Weights of a small GPT-style language model, trained from scratch on English Wikipedia.
Size: width 704, MLP 2816 GELU, 48.3M parameters.
Architecture: LayerNorm before each block, no biases in attention or MLP, tied embeddings.
Training: a variant of Muon for these matrices, 8799 steps.
MLP neurons of a small language model. Each row is named by its layer, matrix (up: input weights; down: output weights) and neuron, and shows model dimensions 432-559. Each number is 128 + 32 x the weight over its row's rms, rounded and kept within 0 to 255. Numbers have three digits each.
Before each neuron's rows, "fires in" lists the words (lower case) most often at its 100 highest values on Wikipedia text that the model never trained on.

fires in: "from", "of", "for", "can", "with", "uprising"
L2.up2569:137151131042113142106152050170091139112156132158081080108133139095153097127121114159153116136070127076145148101066101122147122192139061111130138095131103103106141103115125139115168114139100091148160141100134116111148106110155122168143197096171209138090116113115141121175139126114084077146101111121080118094099057130096070117138101129218165103116102167194120148151122095110140099132156
L2.down2569:101145159167136103119121139169110164112135136150112125133141114112107154144134115147127133158128145049103139120081110101059120158134165103138170097110124135094181107146157142135126129120124170184116125084161126153093102132159122134106152177095151107159098119135160076128089174082072094119190135118140114120203098164131145141162123121095106114152136129106094126125071161126141138147104

fires in: "has", "had", "total", "five"
L2.up457:191090185101138132164102138089113164166167159179147000115139123165093131172124155141171124149128080093181097124119126182095107141154120096159136137125117152118091170131099158152170129095167098131134104141112092125102152092116121076156119084141090125176103161130155113186128112133104151093165143145098142136127172167109100139092148139143112129150099147136116115111107185111066171187116
L2.down457:087105109100091158134165165104089189136099100132122126120132097148114075137148173121101172155151110176210068128057159132128119117123106106172094095195145136113098153051118162177143137131120153153107133155171118119139095078136085096183125131122142123117135155155201049095131087117175076149133119145115188125154211112096154096165132159111103118111115106102154079128143134104128101055170

fires in: "to", "aleksander", "could", "for", "would", "i"
L2.up2565:139109120151108082156157165189119141100127108134098098148085142142143132185074124159205131081104117095151123113089140172073122132132086172134137154131141084117111116170092120117079147114123144071110164150138140146080137107087145130098091106174076154124120108130142161146096092115122136151103176072183160184082160073097069121175100119115094178062122140155128164115121118152112166134108
L2.down2565:189067154114115178155111110147097117144174067119141146139143166128125125142114131198114140116130109083107175149138088159114090121151183126117082190125135106121128092140107089136115166108085094101144139156078055096200148140160133092110135137114175114196126160156172136103133105063155159159135101088164149153095172136111144171124195162188120160162128114132179116061068137136089138172170

fires in: "of", "well", "on"
L2.up2003:105101134108144152097151178078098138133173105111084141148142080059078122081169146105194178124102167054108093147128108085113180131131166115108102157157105086080164123143139177107114104141133097150128162117117109146102114127117121103114125104146115201081135054128103145136192176103146183107114158167085096111172097162146123171140147131144146175112077155172110125082175102093093135130163
L2.down2003:160150126132164129105078104080145198083144136228153063069144075087122073163124114101190111130106132122137165104222114148144135106138142110103167139098135139150096101165099178090092178144121119141172128155153130173150161084130136138072164136149118183118124145137100123132149135170130150152132153121138105147078164134134185087140069197071150096157090124143132064140139176155102115084130

fires in: "with", "to", "time", "out"
L2.up1061:122086100110118079134143122104130115118114133140168042124094153136184127149145134137110115122153073195114106149151127077105129135143088145126132156130081107135098163084125121198156126096164139106100154156075120099050075152190071103082114150134141130154082086145124112153153143145139085157173082095174085098158147166078142157139114095088135116140064133163134131124096134121167156098131
L2.down1061:176154108165122166132085165078103126130174119108109146167123144176152092123123140169111120117122154138085176093134147194180134093106134132147113129125166137162134086078054135113159178165120153134191092163134142136138168106128124081100166172139118115115119147145064137096122136142171154089152132166129143134152095122098125118126094148158057157118098162155157068038114146163133166131157

fires in: "of", "that", "in", "outlawz", "droste"
L2.up709:105115065116119154064090118087132115083084129070102140125162126086186141121114151124150110175078109072134097176144144108165093117102185108126126183198118057121133133141139146198153105113108123081193124105086089189141143095086121153062126124085165160131106099152171095136111131085168130070202144165126110099201127114178157059123158109172134120171066104163137131096148120131056134130102
L2.down709:107108093123127099091129134123122085123118141128148110143083123137170153174164128096147203087107119000095130131144083144095120189164118116123126160116153098169132117111142161140128036181102189113126083121110103152123073154130137084160101192097212109082135115099122101161094157125165120122123122125144086095133114132125167110124138123100143120183089143177075139083106169071151078174119

fires in: "that", "it", "they"
L2.up2806:179188112138114115096112135155153120091122125128136127136128114137148137130134104126128095200124110093155106128205133143136127139172210131117164106187085172141155145079152148109094081124120111126134125101101149101133095111214121070133114134072140134121112148114082153072119137111133170146137085142130145130174195074109065099136122188150114146125106099081113166066102127152153153131175
L2.down2806:100116163151097106109053132136174148119095108155140098132119158102121099216149152154081148164130156146200134149121130159155161165126162081100059193099109086119103117124111168148128132115100191124170143103158127109153102099187099154093142078124120144088114124094082124168133207114150184107153141127101078129107154128148169139166113113116127119115103115150127106181127175132121118051126

fires in: "of", "hapoel"
L2.up329:074183142072144130195179154127118120125131121150084128175136145117130135184142081098142099087111118139117140108102167146067112161092074162103063095121175086093085094132127137120119138122134138109111160039158148111166156092156072083139106121158137112122215109137102171139172125136079105129089138146159184116158108103120135158141124117190083093075122151117156139136129193118083092136103
L2.down329:150151132182135100148091123128125123102124150138110139113124142111129184099117163154072153143156126117134124085085089162110136154103135101169093092135129145164135150177130112135077156104166137124113101095152143137127101154127145104128118121153101133144106119124127064103129114115087137105154098065140083154200161112117143116112193151105156130101073142166138089160107101087150142171126

fires in: "of", "between", "from", "among", "towards", "to"
L2.up1655:151096133116089127143119118093096136155168122132053132141160113132131110150084167099098082092122120126091156125162140104140055144126104186142156061197125166140106116111141117114113137169154117121147101167062187073164099132142114062137112140116092157136116144142121153124145109140152107121110115029127178153101166152092038141134106109116066124149121150216181142153175105086128157133149
L2.down1655:111149137149110145070166140136151127093110128128135161179087170145109153134145130116121124163094120133103126160176178149202158124159126104149099145080103139138116107061100194141177116086096133100161161134115105139124118145158137117110131149188132111097147101205150111141134125146137118114137150097117077157145133150207150151101150182082107080125095152085138111147086163089112124136079

fires in: "on", "at", "along"
L2.up1072:129095137136068099101149064081177130174159133042076095153140115148130139158059150182131144124076143139142133131138112103163148127116126109114101165144164129168096157118129114154163128153134110140079167166148149206101102161176158091111140094151090164143081114112106174150169146173133113070076086205103116146114104136120149124119148125053071131121083122127134131116127132178161173159170
L2.down1072:114138116096175083102096122108168072124086129019146147178150098170102137120103150152188126097096163127097169157172185120166106160150068097174156160160181150091098116149119078098134097178138105129086177167100181167145139163141139081119126101102147162146107133127137128134156133159155128095094143162132142158110147219127135089165202155167098158156111123103112113111149139164119159096176

fires in: "that", "this", "little", "nothing"
L2.up1444:137107129172166123193099108138162029160149107122134144139106122112129087120149174119119093114125098108163054122150144187118144147105134076110142137115108181153164096106145160092130188118107128145146160107171168135129146190090116148124151140095122115104103178124087095149099125118153136150125139139130057114146088098142171058170105169050159153120100096113034111162105116113055093153137
L2.down1444:166119200157119102052168122098145160166165152160102075104129091146162136155161088163178110077071126106127162106149123140134116126123153125106188173110111107119053129140170215113078111166153186145090096186148146111162156156087134136108142091140138119157135137183123106085177140096156155136182126107120104095144163153160148145125157132109132143156165060132098120172158102174113111164096

fires in: "of", "cap"
L2.up1213:148188124142130086113109115057079095107124157123112175152094121069142110127137108113110142167148128138142140184097093170081171108159168141154128081159138116138143141143102116103100125139215141112097135118166150186183169088043104105116125161134110149115198099138133190121121082123157108061129109136127099117149108096149173091098171122175134152143161127197131128083106116140113152155111
L2.down1213:099083064130124162143166156123144131140135134094147106171149104107146152151200165127122114140141100152139146208123098138100126127111190091136208147073156153124160114156117142178159125119145128101146137111129120127146161163145149106104115132129165109107128113129104112186057205142150096074017178120160072149154140097101083141100079110093162096077088135118124073077108084180118119094094

fires in: "of", "to", "by", "among"
L2.up1812:032148111132096090138112151091101105125133105117176139098086126115162118104095102048084086118141111127112121171125159072194029158181096142186132129128116081118111166107112133097118152151063118091136144102109136102078157134122135099160094112129124169164120136098117110100116081113157109120130103073141109144173153113143102110157134100179056166125151116063128142139124143134089081083122
L2.down1812:037080163064109150168125145136162139145123145121167171127111169135121149121097200065143124182153146111119177116166122186157097168138145148093192085176089074127158122131110147139176076125110173143072140099118135086105149183142123113095140163137142121184165114149135137140124155090119169113157130099113127134151100164179142127129120153126155073134152116159133162080095116109179135147119

fires in: "made", "make", "making", "makes", "g"
L2.up655:156106145142179134109131174129170088096101132111150118130125095096160167098154093126139179051116133143114114140127103074157131133039137129152100066107099092154152072129109170162130125178150141108167149142132051099132085125141083154146161112107144164140141090117108108152100078141091108106106137119171134029172193085146126117100039171091106169089122134173148151075092090102107114074130
L2.down655:144138167137182098106185143110127125092110105158087170128116169062136157120119197089142083093119115143132121092089104177089106122128181141192077115109152108166193127114115159153159128150153141132166102158172114142151114162170164174180183116147107147058182093159131152171168088168091171128141128141105124090125192092068111202095142125162135155088139163179100150118117125123126056113155

fires in: "that", "killer", "cormack"
L2.up1623:139112102121169109112150155093100077130084136152129142147119180116107136130154129150148154175087124130133118105131173126157126130156101090120157095140134103158122113083109149176168122120166114146210069144085093103104133206112146142146171138087120153101157176138119096137088101082152178078184096095119159107155156066094115056146126096024105096147069137090128123139109113087113095108147
L2.down1623:191105139144165173134142057083152119180141074107186099154072112163155130124082135089122140137092088170129096166158141130113123157115132167124103163123132138088102118204094163119100110140147139113139155121130120127090119085122150165124112085105185192144170099103108133127097115117094149130098160171159109101181157099127120159163099137162086125099193097125098161166113126129077069100109

fires in: "on", "viacell", "ralf", "karabük", "family"
L2.up2801:147084124127160089137151111068161099171151095139146089122125115122143136153145112132076175136106086146136114141097088074153132162101152067104090118121096125114116208138076167140163123122136157200102145126129132151159183134179152158158100171112123100116159191104122146141090140164153187167170095170134116126176083165104087161150123178071091118100124088134120088137167132087137126146177
L2.down2801:111133061160138180075211124156143065175126111099152124136166112170083142150204085171125104174117139124143086115135142108135093050164103143180166131124153130098181129179087126185088096143158136149141138093094057170099149130114138140119083108094137099099121116110143146163103111128122126138117155155105145116130090078139144161110122129179014159115138164139094207153118118152086147146230

fires in: "there", "it", "and", "indet"
L2.up2768:114148100126100142166162144136103064087161095178140084166157150137056073162091142135087135119108130138112141158168174147178098145114156127122172116133167172110109140149161046137191145154155171097132139086108081080163087097079134181133137149130074174131104167129159222137082138130109111074087089123183143135159177136080142138107083079114061144162145140119110215125129157160163092144105
L2.down2768:084122087125101125107123094165131147159158142171103146169210125143135102138083118193113143140089156115164114170118100097129060157138109117101111128112100102162166113121174129152122039141155120129132117100156096132155066143129108153102136094151137099117140141085087142117092110100150089108130133185170118152162072118127156075075118127144118082104144134128201097126143089140113078108158

fires in: "was", "is", "as", "at"
L2.up141:088072134129118165136140108139140036118141121157095124143064111148145153126123148158169125079101159142111113099119106209080099131117141166111071118138081144138154078135177138140218126096133065128146091162170124169174154128105170145117117111143128131157139170143078167095110113129106124148165124162171144130112124132125123077164109158133167093135079140126135140122152163125146121069170
L2.down141:115142201052152157137065123150087166181087066083130123154145092136125144173102103141081166131096088120120170103111126103174149120205192058127120124119114147126113116129122106160097168152107148151184109112152070177184117114151175096133135104145065121108112054117114079153131114153101066150123135133093125144134137075104097162063143086154115143178141144142194179096124060110132118131079

fires in: "of"
L2.up1693:121065101135088112116114178102105107120154095176110203150173122121184143184112120174075148115087156102172149137113095140148175109160138077149151111164184029154168158160162070086111117166127090150136091146179134142144148104152064124125194088124082160093137136120145127139159131093116105121155137123066160110151115203134140062116130078172126172094110136212107050111171108145093201143150
L2.down1693:136116136144131131145102162079080128136102114172148171098130140157082122185145176191082097089120096127129146147131154221132156167126135096126167117130120156108120119140136078140209147131158075117158061131126150099170177132163140096131159059141121109121088093147156137142125177093141100139146091143159089103098135130140165103129131095157172153143078133128192116060128100119120184117150

fires in: "that", "which", "what", "this", "whom"
L2.up1635:145200109177113077070083104151192116139113100072136122142094140148158097086146142104085103164144104128194127140139148148182099150170214088072056146147137147114145154150085139163145154096081124151119142139091130124096190156096110097128149171056116102128119166093096130092164127154120185116121080100132127111182120184116137089119074153122135120168136135156103120118048148150097117114187
L2.down1635:115132170138120117090166109128105103134163124106141120155146096145113142152125126174095086058038131127120122138116094149151136131108112122149102138098098156095173127149107227172087111095137147117134095217135132128107155145110145108157093069097203078073154187152081181123082116103186110108135105073178049103121137138066120157142126128118128128154180137103125184135076169147126149141105

fires in: "was", "be", "is", "considered", "although"
L2.up1931:114158163146110190103146165131167113105081100167138143151172116101093127155156157115195158083088185207068082132141132119121061213061142202155136064110172154162168134177179175111163110113150066083155144109127060133155074158171181093096106135166128134110097200093134137111126102101162098089159142122114105099124084118102149079157117173120192177156158174144121150084109109123107115099133
L2.down1931:127151105133160128065064134160138097087125114109136144139137155167124211152205109101047081133143085162055115163101120105149131150167160171125169147150119211137177134089142106122140112125131105142119073147088094128171105169096143158070072134092149188125154069108180087142097134175062101072152061141044106099110092117127159116143126116150155178107129133099134073086131128220167107065167

fires in: "to", "by", "with", "for", "in", "of"
L2.up917:123149147122121156178076126144088064100150146157173085078171151131156082124120139136080137153129120105095146116085103140117075136134138194124126147095146082074109107151089105103130115129096180115149105142118134138118073077069109139095141141114141079140135142198156114080109089179154094201130109071120119126121084077133146190132180159096131096135109068162142143147122127157151146137120
L2.down917:088105131116130143161173082113132163104125143106096085144113091153147041088070105121140128088190128097160115105172121136171144119104170137125133141145173117135074144157097122146166067136111133067100116076098121093142128087199100101103121151127135152169085081120137097139069086166174142138110130164115127138106187119170121107096143119169229144110145065174081115141124118141064087103085

fires in: "father", "president", "minister", "husband", "chief", "brother"
L2.up2430:135109109097157117104084130117103120138104147229151131127131112126073201103138162109126090196107121093191098164137150079107088127126109143120137172107140145118106171139114114144065133093127081108055111103099176133157118131114140118134129082042154144141139110078144117115134082144160130164160147079117150115122115090121100154077109096104096102087153125120078108069150112135104129161087
L2.down2430:093147129135072164127139103124176120159139141092132089192127180112178115145096107073100095149124143202164130166145100092153134095099165112195114125160185194128096089121101160157059132120086107141147143075130117124125127163162218161142115109126096117132097124191108133155115100100134176170148097130124108117200160132144097171168186145136072114116143080033235114149153146073130202169126

fires in: "minister", "admiral", "officer", "chief", "commander", "general"
L2.up2004:117109142078180160131111138117114111163106144144151174146121121172132147137152079163100166133088087128109170114137079083108150130076050172125115193119128092044113206162166186097098120104128155162123109157125149066174109133131127058186099124146110135099069133141135131066107109138128166171134178083114197115092067113118150158148151121175121229104124110117121120102143082149096156101093
L2.down2004:167189141042080116137142163139138066173119088129152124159153150149123123112106081044097096148174126183136062141107146098097152142139172118131118105123126122114118124145184084139099098118123114145163135137083088131139112149090101088104115147130139112191138076166158099122126112213091080088073147133129067143130061164150216131122129101090131131161121097117192166140156072186120118131125

fires in: "to", "could", "do", "can", "should", "would"
L2.up1501:137103185114121095116078111117109145071136116123097156058121042112163156164078084140146130177105192135120110117146170093152031113115176136160121086141140152101123190125164139156093153153159104029131090151102111134126168082105113119140064126134130112118125108153137177124167122146135156127116124148184119072152133135113170111130109113052152165126085048147126109084187130092157100096046
L2.down1501:065145096169158132134093169144111159109109070120108164117075113186158147084132108068147144117130136048174112140116177093145102137124118090154117173139142089048148141137125167134126140183123166088129127129134134201098101094106133121150113139126129073151112131113144115155166143155138157106168126082126129109122175068111133161127196139128153143127116112171112163116093191108135127101126

fires in: "of", "rokkor", "or"
L2.up2142:132119093119080108153121153122138098107084110140133073187118164169128106142160113021099109135112119149125128144187045134141216105085123162126161124191116103159171160169138161138154146150151117114142160102161096117161149145105121080093156080085147143107148063164115125158024120138143136118132126116070116159136120107125178126125129096192133132104105124144136119163168105060133167183132
L2.down2142:147065129190154119156066066102154135161157110177139161174112099117203120135158173137099161175113098126000097126163164103127096153110135142104134095105189095158088089129120075170087082093148143137190090118159136133095104118149144137149111129183132128204138137147115179142155174106134164085149178154138089059135132110144096149091173139176113199138158094098123125096118135156128161159119

fires in: "to", "can"
L2.up2480:156167128104125163087134131101103086173103104122097139118130107159146123151123124128145078153066178150132143142123123091087124146113114147114142139112145121144102102146092088181113190142131148149181107072081135133060118058110037161135053135154082160093146112110167107140163133175112129092100159133131176129160083105106141078165113105124139151095090129166124109174216166109187086124133
L2.down2480:105148133160118145063184114145092140195134164172157105071132164155100081063151127132104140139093132116161116163143140068111150113089104111092155162046154147158179168158117139159140210057175147156162083063071160184102105125094116115182086111159104133067050124128119085154070090160120173159111142098135166124142145106100118110121110161158092140129104083117132061151091185123107114088169

fires in: "both", "between", "two", "of", "with", "former"
L2.up2604:082173112139191168144104095149112144091139115152162118104162148179085134094113113116133147063112110121151166086098135103137176112168122121152118186102064129081137108138157072100089169121106084131109118150107160120168135128168192130093120133084078155162144102130135189058174131210167095189159066112089093118140128103162092102127152120132110141103138108107067108095186103102127056080112
L2.down2604:110082088126122117153147147130042114169082120072059127083109096157166169092119211179155149065157195108131136161099128138103179137096144092184102147127102132167154157162138157075144133076098117139142140171134100102189132135134142117093148152174113079147123166132126125144139094186058105106165170130089100098093201151140162116179168128157150115116145080105057141126160128141122074143117

fires in: "of", "for", "cylinders", "kia"
L2.up88:130117143097166097195102081129173129101168113183226114111147174100109103112138108135160088079116098126114133144148076150152105096148103164161151149116130053086143159201162104083156112118160101065142124094125161121126096127125119130148187101142145124108097105108160152129091166114140129116122161129094096168170079140121147164097122138112087132114084113085115135145094165143071145121046
L2.down88:107132127120133059088131116194104158113078096148105092100116125139082103164072116141147058103134157090128076105100144138130099188145080150136108063166116149170170182144076136088147136132117172105192119134190139084182117084180073157129121113148098153137131131142067120154168105132123073109162189173173101127139138172138176147173123152117112115127155173103103137088119157097144121156132

fires in: "an", "some", "one", "anandavally"
L2.up2252:116074152120173134167147149097166167166121130111156164089182163126112092142084084167147120192131097089168136097131169100139126165089140050116164180181119130113123126151126120106105165121130106094110117125101108085128133100108089159147099102063138093127150119129152106129050086143159127142155141132115127078116135069144126143160140121096127108135138114145094160106108145102145114193174
L2.down2252:127135108122079114141178105094136101095108149134165135151103135158087177087181161164069121143087106104190097146135135136097149109171121111161127142113133102141109094159099128110092149156108129146072121123124102093080108121140125199128150087136172170104164074148167120144066120169120187137106188129138165110103096154166136135126150165140164113086097168148073111091142120164136101097089

fires in: "of", "today", "yet"
L2.up515:112104143109092131105173161064133039118093159077101155127128123124093101158123116076205122116097091073146163153076205140175112116088129159152132152062122118085061139138168070102181122162191104105154176157123126160148135122157115143120134199128157161139083162118172126133194110172140159151107136122094159127096138174182151066124164156120097161139105138219170117118135174166104134090161
L2.down515:145119125113130091168113175129153157144157126108111124092118077157121122103156150075142158172176220142143082139121161076148123129151197107180115143120145074177125040152112123111077101100151091136107145150140144155119136169133112192096154066169135105177127077120105069178052165133168102190168132102112102117055131166047128145085096127101114145132143136106128139094179130173092105204074

fires in: "the", "an"
L2.up1146:100088072136151090139168184092125136112179126106157101157090110121159136188127062152132147137152085158149129090124146110130113052111135112117093169067169210151172144195167163121085112142093109126163111137110138064130189109064144101075093090134094116093110121085170107112074119151151151114165134154138097131178108140053100146161101164120121129121131174147137172136110125116133101096129
L2.down1146:136115152127118116061110164126157173154086125113157160093133125168140113110147151086147197103147153117153154146082086123114138152124150155119146130145133127118066117148112079070071114133147143133093103181146110130104126131139198160109119156122133144177114151166102140157130136097192120073092132049125136108110134100167158128085166133173172160105174084167170086121164046160082132115130

fires in: "of", "size", "museum", "for"
L2.up343:145120147150083130106080115132102080161134123141150080108109102125094131204099141131144100173106097137161094199173127126184066126088154152069171151176109143102139139143121118147146131164093162133161094155190118086127112155029153123099122136124124109082111161138085075137087128143108107148125199145100128189104148137126164079114139135128120132144083159130144043161171151117100132155141
L2.down343:070145154114169152111125126138105125084121162143146117081134125103123087152130153164118059078090113148097093126165117158157127110106123089140131151098137138134058176122146108115171145159056100164138117152144120178134132093161139088131137088116095164078136132149158143083112117171094130126099162171061143110071084149137117140085135166081097067145119122088145133135165152096126102121170

fires in: "of", "diancie", "droste"
L2.up2766:179097141131108088183140112146133083127176146127109149160174106115143126143099078064121164157119158103106148116163085144111141096094106105114114110123121160095208137232115167132132080102098093060183104119139121158116124139071115105103142119130121160155094124161136132142145140123172102079099142133069099185139151155134163161134107148123090110090090144150141103102168127143101148161144
L2.down2766:125082089148158062140120140138095126119134113181172108125125128140186128147083193145113143136144061109069115119174114139183134123164087133120136170089137136122094133106163092122127111103192155127142059153136159143114151152112245162085083086139155207182127146082157188157136137124119138123142121209149097146139144160180138136111066048143156150060147116166092142140179140119101146084119

fires in: "to", "aged", "reaching"
L2.up985:118114117168148135133113117136121181090162145118120062093074168142199137155105126155127112126173103132098119180125137150145124090107163154136127161120068099112077102102123151157138132107150165124062150159112161093139116150176124158055150136144089153141118166129144114139147080133119099120120111069193112150195198131089099071112107138099154169114124219134087120092179184135083100161159
L2.down985:148119156157140106127097115129106123148140101187093159127162173108095116132116108158117109146112089098143128120145106134151110116086129180121169119146168066116122097125112192127182138154151118079098136086121147176166119154114113140140186097144105122163142118143127132130099090098148160114101116117103108087108138138057122202142120139102159142139100093117083109128161173098070120112143

fires in: "on", "in", "order", "by", "service"
L2.up212:099086074141168097130166141114124114096048143144156107156098181105171072132038119099162100117080141124147088110153166131130157081115113098155167045118122109103100145112138105166117156135092090150172099095094091107108146131141075117097186120138111203088111107120129128154085106120152099139154154138175168126116046144123183135098121097090124184140075157167106084089151170157105117084184
L2.down212:148137125119111135100151077163135116208129059109094175128093147128107136083164094116156123130127044108089147095161149113068133147134116115107090111148154127148095073088071145110118152152129121111139161077146141076120150102059173092068166190103108119085083074156165162085106140131078142128099111158131092104135127088162128139129141150180106101147147130167135101127159169153075159135144

fires in: "to", "can", "could", "would", "did"
L2.up186:184105163136070140116127065215118113119122094145177093092125151121138089132106135153114148226103102137171085122123137097087134164127132145133145101106146160069188186182147146167144139109140082086115136106088108116117123163180106071141112150113107097120140104152125130141178165171144092153156116157221107110129070109102081125151120108140109121128116112144137122127132083106123135096154
L2.down186:132158131148127127084110124156183130090126123185124126081197132085155085091095094123130151157158094081152115157170113094137103194113143148128158130117088126090192156132134092114159151108134144084142113181148083194138131157168101098162142115064116141188130177163095147145097137130110202150166107087087117153185133071076090112187126148102111118072158080153182103126122185083119170182132

fires in: "of", "on", "for", "as", "hat"
L2.up714:125106151124131099122092142148101110129116139195183165102115131062101106145098121178169178078152103207185113116154091083164148140094129107142112176135079084105067148128139125171175190132154155139117185107166121159151110181136173122150152173151048143188137133193169159177091087120086091111151113181119142213136149130145112117138151131087124125185132148117068096193172097075082149149182
L2.down714:099175176179137176060106050136093145147152114162132194113122149200132166188167140118089149127073117140106179143137133091140092147053076162163126084133170119165122091158142103124149104160126062105156214137122132135136142141138133149161136160100138134108147123129185161147121117088109134111162147088138146176104126151130163101095095134123134153173165103110079162122145167149145145122139

fires in: "of", "with"
L2.up1978:098162111080129125135183140150079141141137115133097081121111084110095129148096082125140114163105163151109179147198172082115134087145114123111160097106132166087030122082119102135139102159166109159123162082139098157133137151108087048090106182113125195138159099153135175145173114157138108157089156153126163084071164135140160103065122180159134079130091102157099114122103083110088188113133
L2.down1978:127137078145155180150131123094173181138088135113098154186097120101175131151163142067129182129101129075163102127130081160142117126129137039089144160137144150102160161172091178190145155112123094163107167133069105128084150160161135117167152139180119122141114101117148104081072092098126105137076174070162070113156130109135162112180128132112054147156167104136156178139153151128157063148116

fires in: "had", "has", "have"
L2.up1877:153119107110132126083124098141100152141111230169079092089122117145177078077154148130138124136210090170123096083098114105126161129072130095146160109091113139112107131162101142146159086141163141086130176202174113079106110157170134120130127116082066156098124124142173177158159145109166154136161095191160122167068157171068150077154014180085067155157116084147114129070113135074121174133136
L2.down1877:153191107109102165184123115075105138155094121119144122168151100111103116146144092108121146145153135177131070190112131060121134157119091102065197106070126139109121114139138177127138095137128098185095131095169109095120132161051166160146112171176131126108150105116122158130111065195099116174105132124098182160199138109136130118089070145124132045171159140082118121130117124088163130089106

fires in: "do", "make", "did", "does", "makes", "making"
L2.up2285:138099140144127096166151134133120166116127140136116151092122137132110148134105131123099137156142167117106093068117112125125125157109136140140126089108154100103168088169113186092112189163114124112132116139125154134087106136181092086126117081102166151168124073113137115086120105124097102129120136107133093101094154056135105142087117213147184100140167129137177098087056136041151165068149
L2.down2285:076062146150112140157125087100153131103164110105173153119143157119114177147119170172154114118105139166057128174132133122177152189160130131144124061157127154129098194131155098120138079096108141129161110096092180177112111105157119171174121178128113050127166097099124185182080090125094195139174071129141129105184161104124135085068077174166113096162172147166077185071146155120135214116125

fires in: "to", "would", "will"
L2.up436:129126119123022083137110092143070190154171105094103090131143103125115079166076114110140170148099119102122109174118151078116063071174096078183170073101076131142137130143083143179182150099128179138170105108107152131126102105130107141100093151135099107083104092162136119116144094129078127135113139095193152133130135109107127179151120108132097136111119104126135154159107150089191131099143
L2.down436:062091156169076033176120159131161151091111097124117171162169175166151090111168100103143168146095110131177085194127174092149132147140075132137124151110080147171156167129091153171168123125166160146149106108124110162107079099074129127149128153110145126165130106130085114140089092139168224151143156091146119135148130071102152187174160113134125125115113158145141113127137152123172122074122

fires in: "of", "halicarnassus"
L2.up1418:158155105116126159152111141095151113181207152120168117130192119165074168192128102099106123209161075083160154151115111137151171161133166106105104103160110131061123070166082106091139152091084056104136151116127163125135102108135174164142176088110117130131118059151134165113133137149167130119090134166091127108141075106111104137145072090147098158119119106133150139113113163150188120141058
L2.down1418:142148104112121128137141146136123132129139111133153142114104091110157109086134105090167165131123230144078152136190142103118097141091121094101120179107111134124082116165107162138154099127163159189175097156163188103122144134108167139132116150113086195100158186224144144089190151146088115102163147136091146155100161134148116126122142169129103088108081113104143107137127148072118131099178

fires in: "of", "was", "all", "among", "two"
L2.up2564:089149128049171113185055123162125101133129110174149144106147082156105109197117099071209114120156121120153175150136170128158122066077072082142154107094181132116215136152140078116138153143113143084083120118095160137140153091147158131129153141082192106119100176118134125161116108104233132147195077114163128114135141101104072082142096092074127166116177157122137090102099151136154101113122
L2.down2564:132116129124111120135186095105149134137122149066149150156100135148079219133159139238120153104118162082096126112126137170132098171129116156144121065151090084098141074129154149129116110106091142101134141153163082095133116125091123136150168168132094088119204106128151112137215113136043128195062117163115112085096133174097167157140155087185029081133177069099114148087193083155100111161099

fires in: "on", "date"
L2.up895:120054130143151141100129086139119188131145140138118117128116149110125101166093113119111120065116141118183145171131177230175147126155182143082147083100114100148080127141096147135120103124155131079095126143170068120128173086113160117123175133107066164177155100140103148134076049114108112164143133118132109106210154135144101127125121075107117074099125071184131134072196120126169079123113
L2.down895:123092129120116139111167072122053157189112140159089126050134135140102113174095111160132078111108090090126111146156160111153129155184171121153110132095148120169095147168103140143144136129133108115088091115111165079070177138088155106188116177130080150161160051185182186137143090127082134093128132120138105141169161154116125118142168128159118154089070147142158104139150115134089113153133